MLP neurons of a small language model. Each row is named by its layer, matrix (down: output weights) and neuron, and shows model dimensions 80-143. Each number is 128 + 24 x the weight over its row's rms, rounded and kept within 0 to 255.
Before each neuron's rows, "fires before" lists the tokens most often just after its 100 highest values on Wikipedia text that the model never trained on.

fires before: " |", "°", " GT"
L4.down1698 [113 130 144 142 147 181 123 119 141 145 119 128 136 133 115 134 127 127 155 165  93 121  95 126 112 126 161 134 122  76 124 127 167 118 137 161 126 144 144 159 149 122 166  94 144 123 102 166 103 122 118  83 143 112 155  93  92 174 113 152 143 124 123 147]

fires before: " |", "\n"
L4.down2491 [156  54 126 126 178 159 152 126 110 133  97 146  93 104 114 147  89  91 128 122 141 127 159 118 145 144 132 102 152 117 141 122 190 143 141 130 153 127 117 136 138 136 129 174 130 166 107 145 156 113 115 132 120 124 149 159 118 138 117 123 126 149 101  97]

fires before: "\n", " ==", " Nashville"
L4.down1877 [134 127 131  87 168 125 111 137 124 148 107 147 152 140 140 135 126  84 136  96 113 125  85 121 104 139 183 140 118 119 105 152  97 168 120 123 132 113 123 161 146  98 160  78 106  74 100 123 101 146 124 142 132 102 142 137 116 125 132  83 121 140 123 106]

fires before: " |", " m"
L4.down1349 [130 120  85 109 148 116 110 146 179 116  55 119  98 126 120 168 122 107  92  93 113 115 113 144 148 144 115 127 122  99 131 126  96 160 121 174 136 125 140 130 107 122 136 115 178 122  84 128 108  90 109 129 123 124 147  99 165 173 130 178 115 115  98 118]

fires before: " |", " 94", " 88", " 5", " 116", "\n"
L4.down44 [131 126 134 134  86 129 126 112 134 181 125 109 157 117 128 133 134 143 141 133 114 156  80 131 138 123 108 134 119 146 115 124 101 177 108 144 119 119  78 158 167 138 146 108 124 101 117 141 115 116 181 110 122 118 145  94 167 139 120  98 123 114 170 113]

fires before: "\n", " "
L4.down2858 [137 129 102  87 128 125 135 152 137 146 122 174 123 158 132 164 113 126 134 145 159 113  98  89 116 148 119 147 128 116 112 126 153 138 129 111 125 146 169 115 128 103 150 119  86 141 135 139 142 143  96 129 117 120 130  99 100 113 168 147 117 122 122 118]

fires before: "\n", " —", " |", " ", " 8"
L4.down120 [ 96 124 151 148 114 110 137 155 125 157 106  89  91 115  94 151 143 147 145 157 158 129 150 118 120 133 162 140 127 115 137  90 129 100 155 130 126 129 126 137 118 108 133 135  96 119 135 101 191 117 140 135 134 141 115 104 129 145 120 116 159  93  95 151]

fires before: " |", " 1", " 5", "\n", " 4", " 0"
L4.down348 [138 119 134 144 121  99 151 136 117 115 113 127 127 106 157 150 118  98 118 114 146 141 165 156  92 102 106 132 140 180 193 144 112 168 121 130 101 150  89 135 151  98 123 116 179 108 112 149 118 153 165 123 131 126 137 167 139 146 117 127 119 196  93 121]

fires before: "\n", "-"
L4.down2236 [139 140 130 168 134 117 135 134 144 133 111  99 130 134 138 161 114 144 133 111 132 109 154 152 125 124 166 159 102  88 115 114 129  96 125 151 101 144 119 119 122 112 163 115  84 129 145 126 109 125 142 138 141 147 130 146 123 126 100 109 141 130 129 142]

fires before: " |", " 18,"
L4.down77 [153 141 102 135 143 127 157 146 126 110 163 133 140 132 125 107 137 135 147 114 109 190 159 117 157 138 110 127 117 120 128 112 138 115 105 109 153 102 105 116 147 143 146 141 119 156 145  98 100 124 112 136 148 119 146 138 175  41 135  84  99 139 149 119]

fires before: " |", "|"
L4.down1389 [133 133 134 120 124 120 116 142 131  90 126  94  92 100 115 133  98 142 137 163 103 145 157 114 122 122 139 126  99 113 129 151 170 109 122 126 154 120 142 140 156 152 133 181 109 133 129 141 129 172 153 124 140 106 108 154 152 119  95 120 132 144 146  84]

fires before: " |", " votes", " was"
L4.down2090 [ 89  92 123 130 104 134 133 120 116 182 114 121 132 103 171 123 128 147 120 145 149 102 134 119 114 125 177 114 125 121 148 170 126  95 128 138 128 132 122 144 144 137 121 128 103 139 116 143 133 150 120 134 133 137 126 126  87 110 110  81 108 125 111 121]

fires before: "\n", " and", " of", " (born", " who"
L4.down2578 [132 141 142 134  86 124 137 127 160 161 130 146 101 114 120 172 213 147 148 138 139 179 130 144 118 133 141 120 145 105 141 141 134  92 140 110 121 102 141 119 134 149 167 140 147 133 108 125 123 141 145 155 152 112 138 145 105 139 110  94 117 140 122 126]

fires before: "|", "\n", " |"
L4.down2416 [135 137 159 142 147 104 136 136 105 115 161 115 139  98 146 111  80  95 126 128 157 144 148 111 105 152 133 131 182 155 170 138 126 106 161 117 134  87 125 135 143 126 126 163 166 136  94 110 118 105 136 127 140 110 105 148  95 104 115 128 131 102 108 113]

fires before: "\n", " is", " ="
L4.down1515 [111 161 166 122 162 190  94 105 123 109 156 100 146 179 166 144 131 169 146 112  94 103 127  94 179 124 144  97 178  91 131 101 147  66 136 164  98 138 121 131 137 131 159 136 119 157 118 123 116 111 150 142 104 155 100 130 165  80 146 159 118 127 155 117]

fires before: " |", ".1)", ".0)", " in)"
L4.down2507 [ 86 118 127 133 111 105 129 155 144 145 115 128 115 137 121 161 153 100 124 161 125 113 136 132 128 141 156 136 122 140 176 145  90 113 188 139 104 138 127 148 108 119 128 128 160 113 133 110 156 124 152 127 118 153 165 135 112 111 107 133 117 100 156 114]

fires before: "-", "\n", "="
L4.down1350 [150  96 110 137  89 116 104 100 145 134 121 160 141 140 105 128 145 191 150 146 121 102 153 137 100 122 126 179 141 126 164 162 155  95 112 111 146 184 131 145 134 161 109 144 114 110 138 100 182 174  99 122 114  81  92  98 139 162 132 157 140 130 120 111]

fires before: " |", " —;", " 0;"
L4.down1454 [117 102 122 149 101 179 128  96 129 117 122  89 141 117 100 120 121 104 182 114  94 122 132 118 122 144 115 131  95 146 103 101 113 156 125 119 107 108 110 189 164  96 122 133 148 140 118 145 135 112 139 165 124 131 111 145 125 134 167  79 159 140 158 117]

fires before: " |"
L4.down1661 [144 125 102 149 121 114 126 137 152 109 140 165 117 118 121 118  63 157  65 160 117 165 138 113 164 115  93 125 128 111 144 105 151 145  91 124 130 122 134  85 132 125 106 110 122 150 143  94 130 153 113 109 159 124 103  78 176 111  95 191  95  95 130 120]

fires before: " |"
L4.down1930 [ 95 155 102 150 138 126 131  90 170 123 119  72 166 139 169 101 125 141 100 124 112 125 102 147 133 140 134 122 122 152 115 127 116 152 144  95 135  98 142 113 104  75 104 155 143 154 122 118  85 145 104 170 105 122 100 112 129 135 137 161 111  51 119 123]

fires before: "\n", "-", "|", " Al"
L4.down1390 [124 146 158 142 114 128 150 106 136  82 156 134 159 129  99 120 111 104 118 132 136 105 155 113 110 133 144 167  92 128 116  90 136  75 121 130 126 104 128  73 139 113 127 133  73  98 121 167 127 142 123 122  95 164 127 117  80 117 111 100 136 102 131 124]

fires before: " |", " by:"
L4.down1384 [141 114 150 120 155 143 107 137 104 118 118 129 129 114  80 128  86 138 137 122 165 124 145 144 120  90 128 126 136 134 129 108 107 126  65 109 196  65 102 119 110 167 124 133 154 164 124 104 120 109 174 101 107 116 128  91 155 134 144 133 122 120 132 148]

fires before: " of", " and"
L4.down1821 [145 134  99 148 128  99 122 120 134 122 159 132 123 121 140 131 139 125  95 137 142 147 149 146  94 127 128 134 208 120 127 114 144  81 156 160 112 118 142 110 147 138  91 127 133 144 118 167 134  99  93 157 145 117 124 124 133 165 129 108 153 168 150 175]

fires before: " in", " by", " to", " as", " for", " on"
L4.down2027 [112 163 150 111 122 120 116 161 155 101 114  81 154 115 176 158 132 105 135 133 106 160 117 170 150 125 201 151 148 144 152 101 102 179 146 148 117  86 125 126 159 114 171 121 133 109 123  90 169 112 108 104 136 123 119 133 160  85 106 114 141 177 142 116]

fires before: " |", " 6", " 5", " 7", " 8", " 4"
L4.down370 [142 129  99  91 170 124  91 142  87 124 129 145 121 122  97 176 148 154 118 157 111 126 136 102  99 101 144 134 141 149 149 130 125 135 160 109 139 118 142 113 124  99 163 153 121 147 161  91 129 107 140  97 123 137 152  97 150 138 111 122 127 121 125  87]

fires before: "\n", " |"
L4.down1216 [110 120 109 113 113 109  82 148  94 133  86 110 122 114 139 145 147  80 100 126 143 113 118 127 152 126 143  98 115 120 158 157 135 175 131 122 108 108 137 132 120 143  77 148 116 173 146 120 122 158 145 192 111 117 136  89 132 102 111 157 129 110 164 109]

fires before: " |", "',"
L4.down1437 [158 177 152 138 155 146 136 113  85  71 119  82 137 119 136 173  93 104 106 166 131 164 139 116 153 104 154 107  90 112 135 109 143 139 117 103 122 154 122 103 142 156 148 147 159 116 108 128 127 120 101 126 122 124 102 115 111 142 127 148 137 110 145 114]

fires before: " |"
L4.down307 [135 165 156 156 140 112 139 117 122 125 125 104 150 105 190 128 106 112 138 110 113 121 125 127  78 127 158  91 142 156 144 131 176 120 171 139  80 151 150 126 140 144  97 126 150 130 141 115 140 118 116 121 146 147  90  98 145  91 143 132 143  96 148 124]

fires before: " |", " —;"
L4.down2012 [117 121 145 124 129 113 119 134 141 109 116 143 148 107 187 148 102 116 135  95 148 172 109 136 112 120 145 124 157 114 144 179 109 165 153 132 119 146 134 135 128  95 112 122 113 120 106 144 145 153 134 160 133 133 133 162  93 166 121 132 143 119 133 152]

fires before: "\n", "|", "-"
L4.down1916 [145 139 134 128 137 160 105 104 113 152 108 132 124 161 138 143 127 153 125 113 105 119 111 153 160 159 126  91 151 135 129 110 125  74 114 126 172 132 133  81  95 136 164 141 108 106 125 123  95 187 144 170  83 145 143  83 142 141 109 141 113 103 138  68]

fires before: " |"
L4.down2017 [100 131 155 119  85  86 151 133  96 140  93 147 171 102 151 130 111 130 121 159 183 135  95 155 128 122 123 146 134 128 169 182 106 163 138 146  81 112 119 103 155  53 132  91 160  93 131 160 139 128 113 139 155 130 101 134 105 129 118 156 119 155 173 187]

fires before: " |", "\n"
L4.down1283 [ 88 106 150 133 139 108 101 100 140 132  81 120 144 128 128  89 135 105 137 132 116 130  91 114 122 136 100 104 162 129 170 114 122 138 131 167 113 100 143 159 138 143 100 152 126 128 125 156 128  79 127 178 113 130 114 104 172 137 155  97 146 133 160 123]

fires before: " |", " Argentina"
L4.down663 [123 140 141 167 106 149 136 139 122 107 130 114 131 117 107 107 140 151 118 115 106 132 153 112 127 149 145 101 148 139 141  99 110 138 133 102  95 100  71 126 111 127 109 129 108 109 135 127 128 148 106  84 119 124 106 126 158 171 146 106 106  92 132 117]

fires before: "\n", " The", " In", " He"
L4.down1631 [126 206 109 153 133 138 129 160  95 111 125 136 111  66 187 137 142  84 155 166  91 172 129 139 132 153 115 128 147 112  88 123 115 166 137 135 118 123 130 188 118  99 119 126 140 104 177 122  87 153 121 126 144 131 107 134  81 154  99  99 140 124 143 140]

fires before: "\n", " ", " |"
L4.down2354 [ 99 148 152 164 125 134 130 138 145 105 102 106  87 144 104 126 125 138 131 127 155  33 134 137 174 113 144 139 122 124 167 158 152  91 151 155 118 137 148 141 147 150 119 105 107 105 133 166 118 140  97 152 114 137 114 111 153  96 157 116 125 125 150 140]

fires before: "\n"
L4.down1289 [120 139 129 103 125 129 120 118 116 129 126 124 132 144 127 120 170 109 146 130 126 131 151 105 120 123 123 160 145  76 141 138 143 106 116  85 127 107 143 142 157 175 128 117 150 105 132  81  84 137  92 125 149 118 142 138 123 141 113 145 108 104 131 121]

fires before: "-", "\n", ";"
L4.down2276 [ 92 109 112  96 131 136  98 138 110 117  74 137 113 198 139  95 175 111 133 133 116 124 109 115 147 142  88 159 135 101 176 122 162 116 106 132 167 153 100 150 146 141 108  92 159  81 120  99 103 134  91 106 128 119 152 104 172 138 144 122 166 141  94 141]

fires before: " and", " of", " in", " to", " for", " (2"
L4.down2686 [130 145 164 112 125 125 108 103 118 132 155 144 106  78 120 119 134 119 132  87 152 123  99 122 105 158 124 123 109 133 162 154  95 174  80 109 128 145 104 156 152 100 159 138 122 147 142 148 109 144 135  93 119 129 132 183 123 101 106 152  89 109 127 115]

fires before: " |", "\n", "The"
L4.down1575 [ 97 114 133  85 111 102 120 149 126 104 134 132 138  98  72 127  95 139 120 117  82 103  84  99 114 132 171 103 132 161 149 136 167 112 130 141 161 195 145 126 105  78 122 115 129 130 126 166 161 161 134 107 148 142 120 130 133 139 180 120 127 110  90 127]

fires before: " |", " 0;"
L4.down377 [121 142 133 114 115 145 131 148 110 141  88 116 115 135 116 185 159 129  86  84 182 150 143 124 120 113 129 134 139 149 137 110 136 117 127 139 117 163  98 113 113 112 107 121 176  92 102 151 116 122 110 129 118 116 114 147 134 159 104 149 160 110 147 138]

fires before: " |", "\n", " "
L4.down2777 [129 155 145 118 151 115 113 111 114 146 167 144 111 127 119 117 106 163 123 157 162 139 142  83 116 160 175 115 163 150 139 143 153  68 136 137 107 148 114 151 134 150 130 157 150 106 110 136  73  89  94 124 107 123  90 100 112 121  99 144 101 142 145 120]

fires before: " in", " on", " to", " by", " as", " a"
L4.down558 [126 132 119 117 140  80 128 111  90 155 146 116 143 148 115 139 145 116 160 146 138 165 122 122 123 103 159 108 138 167 155  98 128 123 132 100 144 113 146  97 119 146 135 162 115 121 135 138 171 108 116 123 140 124 101 131 193  87 122 184  94 165 178  87]

fires before: " |", " —;", " 0;", " 0"
L4.down780 [166 124 117 141 143  86 136 149  63 115 133 145 111 122 126 141 127 136 117 109 141 140 131 149 121 120 125  95 151 155 129 132 115 125  97 149 155 135  91 130 141 116 136 136 122 133 128 151 102 111 122 153 141  97 137 103 102 174 131 151 125 163 169 134]

fires before: " |", "7"
L4.down2745 [146 131 189 133 115 167 169 102  98 117 167 176 137 104 162 121  93 152  86 104 161 180 125 155 151  81  99 107 109 155 134 141  89 113 116 139 119 175  90 148 136  88 108 122 130 108 111 175 111 136 134 138 146  94 140 157 123 155 102 124 128 140 119 106]

fires before: "\n", " a", " an"
L4.down2133 [173 135 156 177  82 179 122 125 113 125 134 113 117 141 159 108 137 131 124  94 100 160 129 133 133 127 153 162 135 147  70 125 144 120 123 150 101 107 120  91 111  90 102 183 159 143 115 116 114 129 170 169 127 124 140  92 171 128 118 109 151 128 131  84]

fires before: "-", " |", "or", " Councill", "\n", ","
L4.down2187 [137 109 130 103 117 164 108 143 139 130 100 145 163 144 142 113 161 135 167 122  89 126 125 136 108 143 110 136 173 150 100 158  96  99 108 137 155  92 153 175 130 136 139 154 139 142 165 159 165 151 102 110 120 132 119 120  85 170  91 104 109 110 136 142]

fires before: " |", " m", "\n"
L4.down1393 [125 180 110 154  82 111 126 113 131 112  95 111  90 120 153 128 162 111  62 120 108  78 142 138 155 118  80 138 157 171 109 103 108 169 139 128 120 145 131 171 120 125 139 123 135 160 137 153 151 127  97 165 147 128 120 125 132 151 105 139 103 129 129 140]

fires before: " |", "',", "'", " the"
L4.down2998 [174 166 144 153 101 104 112 122 102  64 113 153 145 142 117 121 152 110 167 110 151 188 166 122 132 109 172 118 113 121 140 158 144 146 101 108 119 115  99 101 149 125 154 134 138  95 135  96 134 107 136 125 131 132 142 129 111 120  92 122 105 128 176 100]

fires before: "\n", " %", " Pts", " Notes", " ±%", "|---|---|---|---|---|---|"
L4.down2685 [123 135 111 135 165 150 111  96 136 103 157 138 137 138 142 168 129 117 148 154  95 156 151 105 112 124 153 142 142 168  89 138 145 120 144 109 136 139 146 141  80 152  82 135 124 131 150 158 118 114  96 131 133 103 116 117 137 141 144 135 138 111 119 112]

fires before: " |", " West", " round"
L4.down2199 [128 101 156 129 127 141 164 144 119 116 102 116 102 137 142 131 107 127 121 109 104 157 116 160 133 141 153 145 143 112 107 129 166 126 115 162 103 122 143 145 136  90 123 139 135 150 107 140 126 147  85 118 133 114 113  83  82 125 154 134 180  74 169 109]

fires before: " |", " and", "|"
L4.down2235 [ 59 132 125 121 120 127 126 121 169 132  95  80  87 122 134 117 144 163 153  95 159 115 130 134 112 110 130 121 117 155 114 118 118 134 129 135  88  96 127 167  98 103 109 138 123 141 129 138 127 124 124 101 135 130 128 128 136 152 124 134 116  64 102 150]

fires before: " |"
L4.down543 [119 106 129 111 105  88 108  91 114 110 131 153 149  99 135 143  93 134 168 146 123 159 110 145 117 134  80 118 111 145 134 150 125 108 128 125 138 149 119 120 155 126 112 136 114 132 145 126 135 149 120 118 140 132 114 137 122 124 121 178 130 104 155 156]

fires before: "\n"
L4.down2982 [114 123 125 117 115 147 129 155  96  82 172 155 104  80 127 174 183 103 140 125 140 107 146 142 123 142 121 149 129 109 129 117 160 115 130 128 132 139 137  98 170 127 134 140 153 138 127 146 142 150 116 131 127 123 106 171 107  83 123 171 166  89 150  90]

fires before: " |", " m", "6%", " 5"
L4.down54 [132 138 133 119 121 163 119 134 130 121 120 132 133  84 133 155 162 122 116 167 111 114 108 112 123 114 102 114 141 168 160 110 121 141 123 118 106 159 145 100 170 115 119 117 129 171 145 151 147 163 102 149 123 128  93 121 122 160  99 126 150 121 125 136]

fires before: "\n", "==", " ==", "===", " |", " and"
L4.down3047 [ 93  99 169 145 109 142 110 132 112 130 138 114 135 137 142 142 157 157 116 107 132 125 146 161 109 141 114 138 141 143 139 119 170 151 123  99 125 128 150 148 107 128  85 138 117 125 121 149 141 125 135 136  99  98 120 116 120 158 126 126 112 133 122 133]

fires before: "\n", " The", " It", " He"
L4.down897 [113 153 144 131 175 157  93 139 126 170 103 149 110 105 133  76 129 105 121 149 157 202 159 127 122 109 111 133 122 123 148 139 142 112 113 150 107 157 151 111 125 132  96 123 166 135 129 173 131 150 153 143 128 109 143 146 129 147 135 135 139  88 111 144]

fires before: " |", "\n", " place"
L4.down1589 [118 161 137 125 182 137 127 181  83 119 113 140 159 132 131 144  83 159 146 124 120  84 106  99 108 112 135 127 156 138 113 157  95 113  92  59 142 165 115 134 144 117 146 138 108 161 122 145 177  99  89 138 124 151 140 139 147 130 123 158  81 141 121 163]

fires before: "\n", " The", " He", " In"
L4.down1922 [132  83 120 107 123 156 103 177 148 144 112 162 131 106  85 113 171 124 153 111 128 164 150 120 116 106 106 169 135  88 159 146 139 153 117 148 123 171 148 109 138 121 143 133 146 135 120 142  85 154 131 112 127 127  98 130 145 146 110 128 118 131 114  84]

fires before: "\n", " 26", " "
L4.down996 [158 149 153  82 103 156 128 168 178 152  96 134 132 158 144 142 146  71 120  99 151 149 154  72 150 139 130  92 125 114 118  85 129 150 177 150 131 114 172 109 127 138 118 121 141 117 129 110 138 145 115 158 131 154  93 168 138 176 104 121 142 132  90 127]

fires before: "\n", " in", " life==", " and", " of", " on"
L4.down2829 [136  95 125  91 143 155 104 146 105 164 149  85 161 101 105  85 152 107 153 118 170  88 150 100 142 154 138 134 118 137 130 127 159  83 107 126 146 111 131 149 165 135 117 103 119 115 141 122 142 126 174 154  72 140 166 128 125 136 106 153 133  98 135 103]

fires before: " |"
L4.down474 [147 136 116 125 121 127 116 120 117 196 147 118 108 144 113 124 138 127 138 108 104 139 116 103 135 137 145 114 143 200 128  99 149 117 159 111 126  85 109 104 118  99 172 165 119  94  72 127 129 151 144 112 127  79 134 122 121 135 109  96  95 125 144 117]

fires before: "\n", "|", "-", " |"
L4.down2878 [100 176 152 130 173  94 110 136 150  79 145 139 111 115 142 159 111  55 126 108 120 144  95  95  97 141  96 113 116 163 105 150 104 190 149 100 101  86 104 131 150 117 148 169 125 157 126 163 135 143 102 122 127 106 148 151 160 113 133 122 133 111 113 119]

fires before: " |"
L4.down1013 [159 113 117 157 137  87 141 167 131 111  94 136 130  98 160 171  88 119  99  94 145 168 136 135 120 114 139  96 134 153 139 107 121 137 160 140 141 138 121  79 151 107 109 124 132 168  94 138 122 138  96 178 136 126 122 107 108 108 133  89 122 178 205 177]

fires before: " |", " 0", " (1", " (2"
L4.down548 [ 91 102 158 132 126 127 118 133 142 130 125 138 141 125 125 137 149  86 142 111 122 126 130 108 142 145 146 155 125 110 156 126 105 116 125  93 129 112 125 135 169 117 152 139 122 185 129 107 132 150 106 166 149 132  94 182 103 132  83 112 135 160 157 129]

fires before: "-", "\n", " |", "|"
L4.down2110 [120 134 155 111 190 175  93 107 124  94 115 132 146 133 113 116 128 152 130 106 150 124 126 172  91 120 145 114 147  97 176 111 114 129 154 145 143 178 119 161 141 118 116 141 128 131 101 170 100 132 141  96 113 137  96 118 155 136 120 123 147  99 161 107]

fires before: " of", " and", " for", " in", " to"
L4.down187 [131 121 127 134 105 189 128 109 107 107 148  91 152 142 108 136 150 115 110  98 109 143 136 139 133 110 115 143 125 125 136 157 106 120 126 154 123  95 113 116  73 101 109 156 116 140 119 120  71 157 123 131 138 129 105 132 156 107  81 118 113  88 124 102]

fires before: "\n"
L4.down406 [162 118 120 105 110 128 109 160 142 131 137 160 122 127 121 148 102  95 122 157 143 124 116 142 133 132 131 129 134 134 135 173 157 186 146 127  94  91 103 150 150  97 143  98 122 126 135 128 121 138 123 136 131  78 143 140 112 132 120 147 103 146 115 191]

fires before: " |", "\n", "|", "-"
L4.down1691 [ 92 103 115 119 109  94 110 167 130 116 117 125  99 116 126 140 101 136 108  86 135 109 165 113 142 131 139 141 141 152 115 122 137 193 166 157 157 105 132 167 100 148 156 156  93 133 112  91  94 180 163 101 108 117 183 100 150 116 134  96 172 138 131 121]

fires before: "\n"
L4.down768 [128 110 123 156 128 158 102 114 130 163 173 130 125 128 135 105 158 127 135 133 143 128 145  94 115 112 127 119 133 132 118 108 156 111  80  86 126 194 126 133 119 160 155 162 100 118 116 126  88 148 110 113 118  92 122 147 132 167 126 143 108 128 164 114]